config.yaml
d_mlp: 512
norm: "layernorm"
tie_embeddings: true
schedule: "cos"
MLP neurons of a small language model. Each row is named by its layer, matrix (gate and up: input weights) and neuron, and shows model dimensions 0-127. Each number is 128 + 24 x the weight over its row's rms, rounded and kept within 0 to 255. A neuron's up and down rows have the sign that makes its largest values positive.
After each neuron's rows, "fires after" lists the tokens most often just before its 100 highest values on Wikipedia text that the model never trained on. A number after a token or word is its count.

L5.gate66 [122  78 143 113  91 106 138 155 126 117 134 118 155 131  93 119 144 121 124  99 129 143 146 135 170 114 136 120 162 129 116 145 149 109 146 144 129 122 100 150 114 124 129 133 143  85 119 124 168 103 131 106 145 143 147  98 123 117 143 126 118 106  83 128 129 143 123 212 113 146  65 120 115 133 166 148 141 120 105 155 164 116 111 125 119 143 151 165 137 128 133 125 142 127 107 175 125 130 137 121 127 162 130 120 130 115 158 128 123 142  96 152 141 164 148 167  62 127 135  87 105  73 136 127 119 178 179  99]
L5.up66 [108  97 149 146 126 140  76 137 164 137 136 166  73 132  88 151 130 143 135 142 151 122 100 113 133 191 128 152 114 146 168 126 128 116 143 151 118 134 126 155  95 119 174 124 115 170 166 117 124 134 160 135 112 151 146 110 115 132 133 152 123 117 119 151 139 114 111 106 139 124 172 107 100 189  87 160 135 124 114 174 132  95 159 144 113  82 162 160 102 166 116 153 106 143 134 132 120 103 122 127 127 112 128 163 134 147 140 162  91  96  99 123 177 137  99 139 172  80 111 106 107 123  87 133 131 120 143 152]
fires after: " f" 31, " F" 14, " m" 12, " O" 5, " o" 4, " se" 4

L5.gate380 [101 141  92  99 128 168 139 122  75 164 183 115 145  64 124 141 129 175 137 134 133 143 137 108 162 154 115 138 134 108 116 117 151  88  97 109 104 134 145 159 130  90 122 156 143 132 152 159  99 132  66 148 122 145 103 134 133 114  90 131 134 104 128 148 102 108 131 160 130 158 145 155 154 129 141  99 109 102  82 103 131 160 130 127 142 145 116 102 107 152 140 128 148 122 148 133 138  99 123 112 110 147 111 123  91 131 111 137 112 125 102 117 127 129 171 122 110 105 112  80 157 120  99 131  99 136 119 130]
L5.up380 [130 146 126 147 118 133 138 126 116 144 138 111 132 131 136 134 143 121 114 118 152 114 109 125 114  92 139 124 131 147 123 146 110 130 106 126 177 136 193  97 114 151 149 112 117  98 110 170 120 153  94 150 123 170 144 147 123 152  93 151 154 113  80  95 141 110 127  81 131 164 116 146 146  91  91 128 118 126 120 150 117 166 101 131  76 111  60 126 122  75 145 151  88 115 122 109 109  94 145 152 122 109 150 120 157 131 170 100 189 125 120 184  90 141 112 134 113 135 150 137 130 139 171 138 140 109 124 123]
fires after: " B" 33, " V" 18, " T" 9, " P" 8, " R" 7, " D" 6

L6.gate193 [158 101 142 133 123 160 112 120 150 154 155 125 150 124 146 133 124 162 148 148 114 115 156 113 169  95 126 182 174 107 152 106 100 161 134 164 145 135 138 126 119 155 164  97 132  97 112  98 128 124 148 163 107 115 140 128 127 142 125 107 112 174 128 134 145 135 144 141 110 133 127 136  95 131 165 139  92 104 122 150 166 111 108 138 151 134 114 153 125 144 115 151  86 110 141 130 124 132 126 122  82  97 177 129 115 117 141 138 116  90 120 146 132 153 114 142 127  90 107 142 148 112 134  98  89 150 163 125]
L6.up193 [103  98 125  95 117 143  87 160 117 160 148 163 105 143  96 108 100 128 130 127 119 162 139  80 130 127  96 152 148 126 155 108 143 173 117 102 150 158  97 130 125 139 123  74 173 134 101 144 102  87 118 157 118 127 133 144 120 105 141 114 121 149 159 116 131 121 122  89 111 133 132 167  92 144 159 147 116 138 109 134  76  96 113 140 114 114 111 166 148 153 133 105 156 144 154 113 125  88 108  88 127 138 169  77 152  91 101 145 130  97 148 159 151 146 141 133 131 108 133 107 126 143 101 120 109 111 142 112]
fires after: " wh" 18, " l" 14, " f" 10, " se" 9, " kn" 5, " w" 4

L8.gate480 [156 148 127 120 118 166 103 124 134 134 156 105 139 115 170 138 117 131 142 141 111 101 125 121 150 161 132 142 149 132 122  86 125 106 114 169 104  96 114 123 177 141  92 143 121  60 148 129  87 130 141 142 120 161 129 159 115  91 136 161 104  68 102  96 121 163  90 127 145 110 136 124 141 164 131 107 119 129  74 149 129 124 122 160 154 159 111 131 126 134 149 111 109 122 152 136 138 115 127 131 145 115  97 134 145  95 129 113 130  93  88 106 136 141 177 104  90 120 118 140 158 144 146 157 144 129  89 116]
L8.up480 [ 76 116 125 127 142 150 132 140 154 109 164 104 103  97 126 137 154 125 121 157 128  99 136  92 134  97  97 152 128 107  88 130 142 103 106 134 109 160 169 134  84  96 150 138 135 125 146 133 152  98 105 134 171 120 101 117  66 184 111 127 174 170 122 126 155 165 121 124 112 133 128 118 118 103 126 127  86 144 175 196 102 155 125 147 150 152 167 128 129 141 126 110 139 152 159 159 136 115 127 138 144 140 145 141 151 119 172 101  94 151 165 142 134 122 110 175 150 102 130  75 120 131 163 118 141 113 129 127]
fires after: " R" 59, " T" 20, "R" 7, "T" 4

L10.gate309 [107  72 101 143 124 143 129 141  89  82 164  98 143 103 143 130 140 143 138  97 146 115 129 119 131 120 176 112 104 117 166 145 120 130 125 128 137 123 119 165 107 146 131 130 145 166 123 102 100 126 122 114  92 134 131 156 130 117 133 141 115 137 159  86 157 142 129  77 166  80 108 181 165 127 147 152 183 154 147 145 120 144 115 166 117  84 113 138 127 130 125  73 131 139 139 125  80 129 152 106 128 140 125 103 124  69 133 110 146 129 151  96 159 125 110 103 162 143 129 149 100 163 159 126 125 114 114 150]
L10.up309 [153 156 125 141 108 146 141 142 115 125 152 121 102 110  87  59  64 125 137 145 168 105  88 150 150 124 113 142 102  73 137 139 122 130  96 154 103 103 165 161 146 121 183 104 116 168  80 100 138 164 157 107 160 152 156 133  77 139  99 135 119 155 112 114 107 133  93 134 132 134 122 164 134 148  85 127 135 145 109 172 129 170 119 129 154 132 203 150 137 120 173 148 113 133 140 127 133 168 104 101 103 128  85 127 106 100 131 131 126 125 129 124  84 121 103 108  89 142 112 123 113 162 142 122 154 123 121 138]
fires after: "==" 31, " (" 10, " |" 7, "|" 6, "===" 5, " \"" 5

L8.gate229 [151 151  96 130 116 122 130 122 119  72 131 125  97 109 154 125 153 166 134 104 117 103 113 129 146 108 130 126 128  81 132  80 132  96 121 155 149 101 133 160 144 112 161  99 135  89 123 106 109 164 151 112 146 188 131 136 114 146  88 156 147  88 169 127 146 111 130 100 109 150 144 158  86 108 135 118 160 142 116 111 137 125 133 142 122 186  66 150 122 154 118 124 106  89 125  93 137 136 116 112 160 130 147 163  91 124 133 126 126  83 125 154 128 113 162 126 147 126 138 104 158 118 143 135 112 156 120 161]
L8.up229 [ 94 110 120 167 116 130 135 151 130  97 162 138 130 139 138 121 136 159 151 105 135 130 171 118 128 142 117 130 136 103 140 112 130 134 174 179 132 106 145 128 112 120  95 157 104 151 118 142 128 148 102 157 123 120 107 133 108 146 141 113 117 161 100 119 166 141 151  91 144 132 132 105 131 112 180 147 140 141 117 107 131  99 127 146 161 150 149 140 126 153 140 156 157 109 132 104 147 138 126 136  80 149 175 116  90 128 172  98 128 127 106 178 125 130 152 105 111  74 106 136 172 165 108 128 118 131 125 146]
fires after: " S" 15, " s" 14, "u" 7, "an" 6, " G" 4, " La" 4

L10.gate164 [105  99 165  98 111 114 146 128 163 136 107 125 163 122 132 142 162 132 115 123  84 143 150 133 132  91 133 163 132 117 159 165 158 173 126 132 178 153 115 129 126 150 137 115  93 132  99 124 135 115 140  89 122 164 147 141 100 100 117 156 114 133 151 152 169 119 118 120 142 130 113 129 149 128 110  76 162 114 118 110 154 124 104 129 150 150 152 114  98 111 151 129 105 145 157 151 210 116 185  84 145 156 124 103  91 144 125 104 128 104 101 140  95 119 141 160 128 111 146 135 140 134 125 117 104 117 143 144]
L10.up164 [119 107 112 131  95 178 142  90 108 140 126 107 120 160 192 105 145 104 135 153 180 157 145 132 101 127 137 116 101 130 148 103  79 152 202 114 134 119 131 103 167 121 102 114 131 151  90  92 115 131 142 116 123 124 145 142 150  90 113 162 116 128  99 114 164 167 115 114 112 138 114 133 123 136 127 138 144 175 106 125 133 127 124 125 105 103 129 129 128 125 155 158 118 121 130 157 120 140 181  92 109 169 129  96 104 151 139 127 129 117 119 155 131 133 139 118 140 143  87 140 124  99 149  95 185 116  87 108]
fires after: " " 33, "-" 20, " ac" 10, "==" 7

L8.gate496 [100 170 133 151 139 174 139 135 150 149 133 121  98 153  81 118 139  77 144  74 120 121 188 169 137  95 137  96 140 135  82 137  88 147 129 141 100 141 115 144 131 120 137 125 125 133 162 128 128  95 101 181  88 139 162 129 130  97 106 125 161 156 133 142 137 138 127 133 167  81 111 120 148 140 126 114 157 116 140 107 115 119 141  96 100 157 144 101 138 126 111 125 114 150 120 134 160 119 148 145 108 135 194 121 163 143 148 107 107 130  86 105 103 146 135 103 117 152 105 112  96  86 111 112 141 184 118 111]
L8.up496 [146 106 122 149 111 155 134 157 102 118  86 145 122  99 118 173 158 125 124 164 166 129 137 116 102  93 113 137 132  95 168 165 119 134 107 141 125 121 127 114 132 141 168 130 113 127 187 136 106 169 109  96  83 114 135 144 107 148  78  82 114 129 102 185 112 139 109 134 162 139 104 114 154 141 127 117 122 200 156  95 101 107  87 111 112 119 145 144 130 122 116 113  84 150 120 107 156 147 110 142  80 114 110 137 133 147 147 159  94 108 111 120 116 121 130 128 127 114  97 119 155 149 131 119  92 103 112 167]
fires after: " t" 18, " g" 15, "ur" 8, " al" 7, " sur" 6, " b" 6

L8.gate120 [160 140 124 125 143 127 110 138 141 166 145 109 144 116 182  98 141 113 124 158 139 107 137 134 103  99 119 144 113 129 131 121 133 117 120 101  83 112 133 110 107 132 141 130 165 153  91 141 153 133 140 180 129 127  85 143 152  93  99 187 139 164 161 147 116 121 134 154 154 122  81 125 145  63 140 172 125 145 186 130  84 124  96 178 117 118 120 181 129 142 127 125 144 149 153 164 118 130 125 118 120 119 132 133  83 128 121 135 143  94 128 163 121 137 130  67 166 111 119  99 114 118 145 101 107 134 182 139]
L8.up120 [134 120 120 121 115 166 145  98 171 140 128 154 142  75 160 101 148 133  98 118 114 140 155 140 126 166 119  96 102 125  85 136  99 148 101  74 147 143 129 126 127 118 144 132 118 141 126 115  91 163 111  97 117 139 118 153  94 117 139 172 142 178 159  95 162 110 107 162 116 161 137 122 134 137 149  96 114 168  98 165 106 145 126 113 124 117 120 183 146 140  88 123 117  87 112 104 151 170 102 103 123 111 153 150 143 111 147  80 147 158 119 124 113  89 152 131 131 127  98 140 130  94 112 134 148 122 120  94]
fires after: "ra" 26, " le" 10, " he" 8, "h" 7, "he" 5, "y" 5

L5.gate318 [149 133 117 140 124 137 108 121 122 125 121 109 144 139 139 174 125 116 158 167 169 122 138 150 101 166  98 116 157  76 132 119  87  96 147 161  73 107 147 171 135 139  86  96 162 139 123 160 105 154 135 119 142 103 154 129  86 144 147 126 122  92 132 137 126 151 138 128 122 186 128 117  65 147 133 113 115 145 135 152  99 120 121 114  82 138 122 144 115 123 107 141 130 118 146 155 117 109 123  99 143 132  90 114 118  88 133 123 133 117 118  60 151 122 134 123 128 113 170 119 137 138 109 149 140 112 128 164]
L5.up318 [125 106  96 127 121 128 121 109 141 111  83  73 108 110  68 138 117 156 120 176 149 149 133 146 149 103 124 113 150 116 131 178 148 128  98 138 144 152 150 152 114 116 103 118 159 162 127  75 121 137 120 148 130  99 122  99 107 183 147 104 135 137  93  97 150 142  86 159 122  80 162 143 136 130 121 156 120 131 139 132 150 116 148 173 147 157 120 136 126 122 140 128  95 148 120 147 100 175 130 135  97 134  97 178 100 136 181 160 132 125 136 157 125 125 131  99 107 173 109 126 115 139 111 145 124 164  99 116]
fires after: "R" 15, " Comm" 8, " Qu" 7, "P" 7, " R" 7, " T" 6

L8.gate264 [173 123 162 163 112 118 149 170 148 126 124 136  99 126  99 149  79 127 132 118 184 122 105 131 138 160 101  89 123 135 163 142 120 140 105 113 142 110 149 112 102 123 119 102 103 136 164 141 112 121 117 115 106 126 115 151 146 101 127 158 177 126 104 111 135 132 134 121 135 117 107 141 122 144 124 123 117 114  80  97 142 106 109 105 120 126 173 120 101 117 168 143 102 125 121 181 135 140 137 150 108 127 124 113 132 135 109 136 145 155  72 178 109 106 165 107 120 103 106 130 151  79 131 147 125 134 112 136]
L8.up264 [147  86 141 158 137 141 163 112 140  94 111 125 128 148 130 145 130  87 165 123 116 112 105 166 123 127 111 122  72 109 182 152 130 128 116 144 107 111 162 130 119 127 109 156 147 134 146 127 149 134  86 135 111 164 110 149 144 115 142 148 145 163 131 154 136 128 129 111 114 125 118 145  88 155 109 105 107 112 156  82 122 129 166 189 135 132 155 105 112 128 161 121 155  75 122 111 100 126 116 135 174  81 149 139  87 161 100 127 143  76 152 101 146 124 143 115  98 134  81 116 142 118 141 135 121 165 124 114]
fires after: " s" 54, " S" 26, "s" 4

L5.gate22 [ 91 135 132 120 182 165 104 168 117  91 138 133 126 131  90 117 132  82 120 112 132  77 108  89 144 166 135 140 150 138 132 118 127 133 127 135 165 152 136 123 156 147 147 106 108 162 134 194 126 162 145 113 148 148 101 131 139 176 132 115 140 119 143 168 131 145 118 138  96 178 165 148 114 121  97  99 130 156 125 127 184 129 185  90 127 102 136 116 142 113 188 151 100 140  92 134  92 123 172 123 122 126 144 110  86 136 173 138 121 127 142 123 133 121 149 147 141 127 133 137 149  81 101 109  91 154 136 126]
L5.up22 [145 138 117 134 150 107 151  83 137 150 168  95 112 132 120 109 106 113 122 117 125 181  87 123 126 124 158 100 119 128  88 117 149 168 115 106  62 126 149 114 163 147 118 154 142 141 104 131 128 108 124 122 114 131  85  99 162 105 109 113 145  96 110 155 131 128 109 153 106 122 112 135 137 164 122 161  95 125  91  88 108 147 170 130 157 116 152 131 139 185 108  99 130  91  79 183 130 166 146 157 132 149 129 154 121 120 132 103 120 134 162 120 151 143 103 142  73 103 111 117 102 174 129 101 148 129 133 169]
fires after: " S" 15, " B" 14, " P" 11, " Th" 8, " J" 7

L5.gate297 [100 100 132  79 143 149 133 190 128 128 107 146 122  84 107 113 145 117 159 185 157 137 115 141 150 172 110 110 141 115 122 118 120 128 158 144 118 105 121 151 156 149 176 110 127 144 104 167 141 160 141 159 136 114 104 132 145 144  87 114 152 121 163 134 141 130  89 162  67 135 119 100  82 168 123  90 139 169 128 140  89 101 143 134 138 164 157 128 126 118 131 131 128 107 110 110 112 164 134 130  94  85 110 139  81 174 111 100 133 112 121 116 132 123 129 146 120 115 147  79 131 115 162 110 128 179 120 128]
L5.up297 [150 150 152 148 126 145 109 116 146 118 159  99 122 116 128 103 108 114 139  88 144 144 116  94  85 128 159 107 137  98  81  97 114  90 172 154 123 164 124 131 134 109  76 104 137 146  88 121 196  87 140 134  90 131 160  97  98 163 137 140 136 121 146 165 151 163 140 120 145 133 135  97 137 128 106 126 140 122 141 124 150 125 168 108 118 147 143 144 132 122 108 118 182 144 125 111 121 131 173 128 133 111 158  66 110 152 101 116 166 145 130 104 125 135 131 106 127 146 145 113 102 146 123 132 140 137 142 123]
fires after: " S" 24, "S" 20, " s" 13, " T" 8, " t" 6, "al" 4

L6.gate184 [129 186 126 142 117 163 103 106  88 135 187 115 134 115 129 152 144 155 179 111 105 123 126 142 119 145 163 108 109 137 112 104 108 103 147 137 124 103 129 106 180 147  99 123 132 133 152 144  85 170  97 108 122 145 168 116  87 138 122 119 130 115 134 134 126 124 117 102 132 142 152 154 168 145 157  97 137 143 108 148 139 127 187 140 159 141  98 116 159  94 129 132 131 106 109 167 137 161 148 140 131 110 129 101 110  91 140 120  89 119 120 105 129 107 119  96  99  97 104 179 142 145 160 120 125 120 105 118]
L6.up184 [119  94 135 146 148 130 136 114 131  92  87 105 173 132 109 142 102  90 143 158 114 130 142 131 137  65 156 131 108 130 128 130 120 153  97 134 147 136 172 136 113 103 127 142 129 162  80  89 119 122  93 109 122 140 105 147 116 103 124 113 110 126  95 155 166  95 141 151 163 110 153 118 104 155 140 101 104 132 140 134 151 150 130 113 125 121  85 140 124 128 143 118 138 130 153 133 114 167 131 123 147 123 124 143 127 177 149  97 134 100 141 106 128 109  90 181 131 142  95 161 112 131 128 144 129  88 108 137]
fires after: " R" 14, "R" 14, " S" 14, "C" 7, "N" 6

L9.gate153 [133 142 116 118 105 190  83 144 139 160 161 111 100 173 136 127 155 123 147 149 145  76 121 144 102 130 135 117 114 125 144 134 127 109 125  93 123 121 126 131 122 127 113  73 132 112 166 131 131 129 125  88  78 144 157 130 151 130  97  97 135 151 124 131 116 170  97 171 136 126 140 128 106  97 112 125 142 127 145 123 102 145 115 138 109 176  82 149 120 120 112 145 129 136 122 102 128 114 125  86 136 120 126 161  84 113 131 125 120  77 133 111 116 124 132 122 118  99 171  92 139 136 144  94 114 141 178 146]
L9.up153 [133 115 138  98 164 153 154 154 128 155 112 146 148 115 103 131 127 131 122 146 110 163 173 122 134 111 111 116 120 131 140 115 159 109 116 132 110 117 103 138 107 137 132 124 158 129 105 143 156 131 106 123 145 121  74 141 133 108 142 120 112  93 175 123 151 163  92 141 138 148 163 143  88  74 101 170 142 172 111  92  75  60 100 140 175 109 140 126 202 134 141 153 100 115 129 142 139 164 125 143 110 120 133 156 139  97  77 114 123 130 119 125 104 124 130 107 109  98 163 117 137 114 126 130 123 104 106 149]
fires after: "l" 14, "al" 12, " Th" 9, "ra" 8, "h" 7

L10.gate300 [118 128 119 104 153  91 163 143 123 132 150 154 106 115  97 157 174 110 151  97  79 126 111 101 157 135 157 139 150 205 154 130 154 141 123  99 161  86 103 170 155 128 104 150 168 135  88 148 112 148 121 111 126 129 143 139 121 167 168  88 129 125 147 168 144 104 133 127 147 133 119 138  92 129 119 145 109 136 100 112 116 136 149 131  82 133 133 139 117  99 141 132  87  92 101 134 157 112 118 129 108 135 134 131 148 129 143 133 131 158 169 123 119 169 106 149 161 140 123 109 118 128 148 123 121 110 110 147]
L10.up300 [116  99 126 165 115 154 119 119  96 128 104 135 132 169 151 151 120 131 123 122 144 114 104 130 109 116  78 132 145 107 152  93 115 146 154 146 153 131 163  82 142 131 112 145 103  76 105 102 141 148  79  85 129 127 138 119 116 112 121  90 124 185 129 132 117  79 117 162 120 118  88 135 160 152 123 125 109 139 106 120 109  79 155 156 148 145 141 141 132 162 126 126 100 134  90 127 121 163 144 125 116 132 140 111 164 127 139 133 113  84 186 152 130 123 116 126 107 145 121 147 123 149 116 139 159 129 164 102]
fires after: " on" 23, " April" 9, " May" 9, " October" 9, " On" 6

L6.gate206 [121  83 104 126 106  72  71 166 137  86 161 160 123 144  88  75 110 103 146 102 132 134 148 119 146 143 109 119 126 137 122 116 110 133 159 110 141 166  93 142 109 141  83 119 135 139 150 155  99 111 157  99 123 117 119 149 126 129 132 129 134 115  99 102 145 133  97 133 167 124  99 127 165  91 140 121 136 139 137 142 151 168 168 101 136 103 131 151 159 127 171 160 106 103 172 151 126 116 136 127 111 126 190 134 116 128 117 138 190  57 118  94 139 140 122 131 129 140 119 112 143 115 142 114 101 166 150 180]
L6.up206 [130 106 126 152 116  86  86 158 150 103 127 116 119  94 148 133 131 120 132 108 132 190 158 134 120 106 134  57 133 147 119 129  74 155 173 150 124 139 109 159 147 120 134  97 103  74  95 112 149 113 129 119 130  93 104 127 135 151 140 151 111 129  87  87 126 154 140 109 159 157  70 106 103 114 121 128 150 116 104 181 153 101 138 153 139 114 136 113 115  94 167 128 117 137 139 143 140 117 111 126 101 176 147 114 153 122 112 107 147 106 105 117 155  96 130 138 129 124 111 109 159 124 128 126  94 130 138 156]
fires after: "A" 24, "E" 10, " (" 8, " \"" 8, "." 7

L5.gate201 [142 174 142 144 140 152 112  87 152 126 105 153 150 138 117  90 118 151 129 125  94 109 132 176 132 126  93 110 143 115 176 140 116 166  87  99 121 150 122 154 139 135 151 133 135 123 106 104  97 133 130 133 161 170 138 180 143 122  88 133 132 142 127 111 130  70 119 130 144 134  86 140 107 160 135 121 152 129 163  96 165 142 166  98 128 120  89 167 151  94 125 162 112 134 168 143 158 135 143 132 106 146 138 109 132 127 142 144 101 125  98 127 100 123 150 145 157 130 144 151 142  67 144  97 116 177 180 118]
L5.up201 [147 139 132 139 170 136  79 161 116 137  82 113 123  98  79 103  74 104  98 110 139 135 109  99 136 159  99 144 113 169  95 171 153 128 117 104 101 136 104 133 122 140 144 164 148 111 122 138  95 138  80 125 139 160 139 166 103 124 111 120 132 135 157 146 129 144 106 167 112 103 113 140 139 118 147 130 103 143 133 132 114 116 124  78 126 121 143 129 123 106 149 118 109 141  91 144 137 146 162 142 141 160 112 128 120 183 137 135 136 109  91 162 112 117 171 147  69 146 171 135  90  95 148 109 107 135 150 136]
fires after: " to" 32, " g" 22, " b" 9, " can" 6, " gu" 5

L6.gate405 [112 117  80 151 106 127 106 215 126  95 134  92 140 154 175 137 147 115 109 147 132 105 133 146 122 139 122 111 142  97 161 100 112 159 129 126 157 160 130 140 138 150 119  68 149  92 117 113 124 147 145 109  59 135  68 153 118 149  91 156 134 107 113  88 154 118 109 134 142 158 141 151 150  92  98 147 141 148 132 145 102 106 119 121 116 150 143 168 199 192 174 140  92 134 182 146 123  75 142 136 128 127 123  89 150 121 127 106 157 120 124 111 170 122 125 134 127 110 127 133  90 144 144 116 129 132 133 105]
L6.up405 [158 105 143 177 156 116 170 161 141 121 119 134 118 105  99 106 112 149 168  80 158  96  96 149 112 155  93 136 112  99 144 128 146 119 118 126 127 141 133 113 169  93 141 100 121  87 155 159 156 142 126 122 137 121 132 124 130 152 112 105 167  90  74  97 102 152 163  94 107 149  81 148 131 145 165  91 162 139 110 165 138 134 133 145 160 129 193 121 135 102 159 130 113 121 100 131  93  72 137 143 136 138 146 127  97 130 144 131 146 140 123 123 137 161 131 124 106 102 150 143  98 134 142 134 114 109 117 162]
fires after: " (" 15, " \"" 11, " I" 11, " a" 10, " O" 7, " T" 6

L8.gate149 [114 130 130 111 142 190 146 126 123 118 145 123 153 105 115  95 111 117 129 106 129 126 142 142 146 130 131 123 134 103 128 139 134 144 118 154 146 121 141 169 120 145  96  96 111 130 104 137 101 139 145 135 126 150  94 166 141 138  77 121 169 135 138 135 154 108 128 141 110  42  92 129 111 171 138 135 145 176 109 167 124 115 137 140 162 166 117 206 171 134 136 121 129 148 131 138 165 146 135 116 121 134 140 128 101  90 167 144  86 133 106 187 106 113 137 138 106 155 141 149 137 125  94  77 139 128 122  88]
L8.up149 [127  99 136 101  80 106  66 157 153 106 127 133 134 118 139 121 180 128 168 175 103 132 128 156 135 146 145  95 146 121 128 106 128 130 118 178 131 151  98 136 123 115 136 128 129  82 136 171 123 138 118  92 114 155 138 136 140 146 101 135 145 129  91 108 127 108 156 185 112 169 118 139  99 123 114 104 119 157  98 106 133  96 132 137 116  97 123 129 110 143 129 199 101 125 143 120 133 127 104 169 121 169 103 142  95  96 110 124  92 113 106 148 150 129 157 145 131 101  90 133 134 129 107  99 143 118 146 141]
fires after: " o" 21, " O" 15, " Y" 10, " f" 8, " A" 8

L8.gate294 [ 68 159 128 130 136 142 109  95 128 116 154 110 136  93 117 146 125 125 171  91 146 146 165  93 143 122 128 101 142 144 124  97 154  86 131 157 143 124 101  94  94 159 145 128 109 106 132 144 134 121 118 119  92 182 120 125 158 139  89 110 170 156 128 123 115 106 139 141 108 123 118 124 121 128 157 123 107 113 149 108 147 118 194 108 149 149 140 155 116 106 134 187 178 113 117 130 125 113 157 151 143 142 104 111 130 129 133 100 138 180 132 160  97 146 130 133 128  66 123 128  85 184 119 109 126  89 131 143]
L8.up294 [ 66 135  84 129 121 132 159 127 110 140 125 129  81 115 148 143 182 112 113 117 124 159  96 134 140 152  90 112  37 127 109 109  90  99 138 129 131 104 120 142 131 130 113 147 141 109 170 133 127 157 125 139 134 126  91 120 135 153 130 120 110 117 149 154 126 117 128 147 147 125 147 131 133 112 136 146 149  94  98 176 126 182 125  78 141  85 163 131 146 158 115  88 165 151 125 144 109 132 150 139 142 159 108 153 134 113 204  87 133 136 125 104  95 127  88 126 109 111 146 124 140 135 151 142  90 168 124 161]
fires after: " O" 20, " P" 20, " B" 9, " L" 7, "ok" 6

L6.gate238 [133 116 129 115 129 129 146 127 139 128 142 105 126 147 108 161 102 116 114  93 125 134 105 147 109 125 152  91 126 141 130 142  84 139 187 142  98 139 115 135 128  95 122 115 124 136 151 100 104 145 117 149 146 135 151 162 119 104 145 123 158 118 121  98 200 170 118  88 130  91 155 171 135 138 149 101 135 162 138 128 105  97 173 165 141  95 164 125 128 153 167 149  86 148 140 112 153 163  91 126  90 160  98  81 119 106 109 131 100 131  87 152 135 116 101 167 134 115 128 156 132 112 140 180 115 112 115 165]
L6.up238 [135 138  99 121 151 139 132 126  88 154 123 128 102  85  89 112 111 127 174 135 132 117 124 107  85  81 111 117 144 123 150 136 117 125  77 134 126 150 149 144 122 157 164 146 116 134 103 107 123 130  78 101 129 138 124 146  48 127 134 127 118 137 101  94 118 131 111 116 103 116 117 189 138 112  95 106 121  95 103 146 137 105 200 140 170 120 145 105  77 123 163 135 116 169 108 174 125 138 125 120 108 161 133  83 105 151 131 128 128 118 133 100 172 129 157  92 148 157 115 155 134 147 122 163 143 119 113 170]
fires after: " In" 30, "In" 25, "C" 8, " (" 6, " \"" 4

L8.gate12 [100  93 168 132 138 151 128 132 129 137 125 150 137  86 107 156 140 129 147 140 110  71 139  96 152 139 129 167 119 130 108 124 157 131 142 160  86 134 115 156 124 148  78 126 128 143 129  91 101  95 105 123 112 127 118 157 122 123 182  97 120 143 153 149 125 110 119 124 147 167  95 200 117 136 143 149 130 111 120 101  99 116 130 127 148 123 138 111  92 144 128  94 125 125 107 117 128 116 168 147 140 180 117  85 121 101 143 146 118 127 158 157 139 147 102 146 129 141 123 135  86 132 127 131  84 107 124 166]
L8.up12 [122 148 141 145 168 103 129 118  80  99 123 160 138 142 128 159 140 138  89 131  89 102 152 119 145 163 105 119 131 157 135 136 122 142 168 139 125 143  90 109  88 117  92 153 102 124 126  83 148 117  91 108 117 123 106 117 115  83 177  93 152 127 135 134 153  92 103  96 155 100  90 140 135 124 145 168 157 150 154 104 145 114 129 124 143 102 138 129 139 130 128 129 156 127 137  87 101  87  97 120 146 153 145  90 168 101 126 165  88 137 146 114 105 141 138 157 122 142 124 125 142 142 107 184  96 129 144 113]
fires after: " " 69, " on" 9

L10.gate287 [116 130 136 114 143 136 107 133 105 117  99 121 125 114 108 138 134 149 163  85 131 151 164 184 151 170 134 145 104 104 167 120 148 104 101 173 113 159 108 150 121 127 137 161 128 135 118 159 111 184  95 125 125 137 130 122 105 115 121 120 145 132  95 139 124 142 115 142 155  97 113 138 130 119  72 137 175 150  84 125 115 139 126 159  75 163 147 129  87 123 122 133 129 124 112 104 156 103 189 110 149 134 107 168 121 143 116  84 126 129  95 126  98  97 164 102 131 152 135  87 124 136  83 165 127 101 109 150]
L10.up287 [174 140 124 110 122 129 163 134 127 115 108 122 127 169 164 111  95 142 110 103 141 119  96 150 118 109  85  89 102 134 144 191 125 127 109  85 145 110 110 148  73 168  88 158  96 130 132 109 129 142 114  99 102 150 100 133 105 115 153 145 125 112  97 133 128 146  99  86 111 123 139 111 117  82 101 135 154 139 134 139 108 111 133 140 123 106 119 129 139 160  77 100 148  98 106 178  97 112 144 122 156 152 133 168 140  97  65 155 128 115 124 146 118 130 154 153 114 141  89 124 142 123 126  85 124 132 138 144]
fires after: "|" 25, "-" 17, " inc" 12

L5.gate41 [139 133 116 143 145 143  81 137 101 150 156 166 122 115  84  85 161 130 115 124 126 118 137 148 146 176 150 141 144 107 139 113  83 145 134 138 141 107 173 160 121 154 111 119 162 119 123 186  93 142 147  90 141 177 130 135 146 132  88 150 115 152 139  99 139 142 121 136  97 126 131 125  79 130  88  93 161 166 125  87 112 152 150 125  92 103 145 162 144 126 127 140 120 107 128 136 144 124 119 108 169 111 117 130 121 129  92 108 131 111  99 118 181 127 131 107 132 114 112 105 162 103 124 121 141 136  78 125]
L5.up41 [119  96 136 169 105 143 111 100 128 126  92 136 144 125 102 143 125 156 104 131 108 135 126 140 136 103 150 142  93 121 133 141 105 136 103 158 143 185 110 127 163 108 140 141 132 154 136 103 135  81  98 143  86 159 120 140 127 132 165 174 144 130 128 177 160 145 173 125 130 111 170 125 108 119 139 118 160 122 147 132  91  99 143 159 131 171 160 137 116 118 174 155 141 130  98 116 161  99 109  96 113  76 146 151  81 107  86 130 118 148 107 112 119  98 139  98 164 107 101 143 140 113  74 163  82 104 146  76]
fires after: " S" 14, " th" 13, " h" 10, " s" 9, " st" 8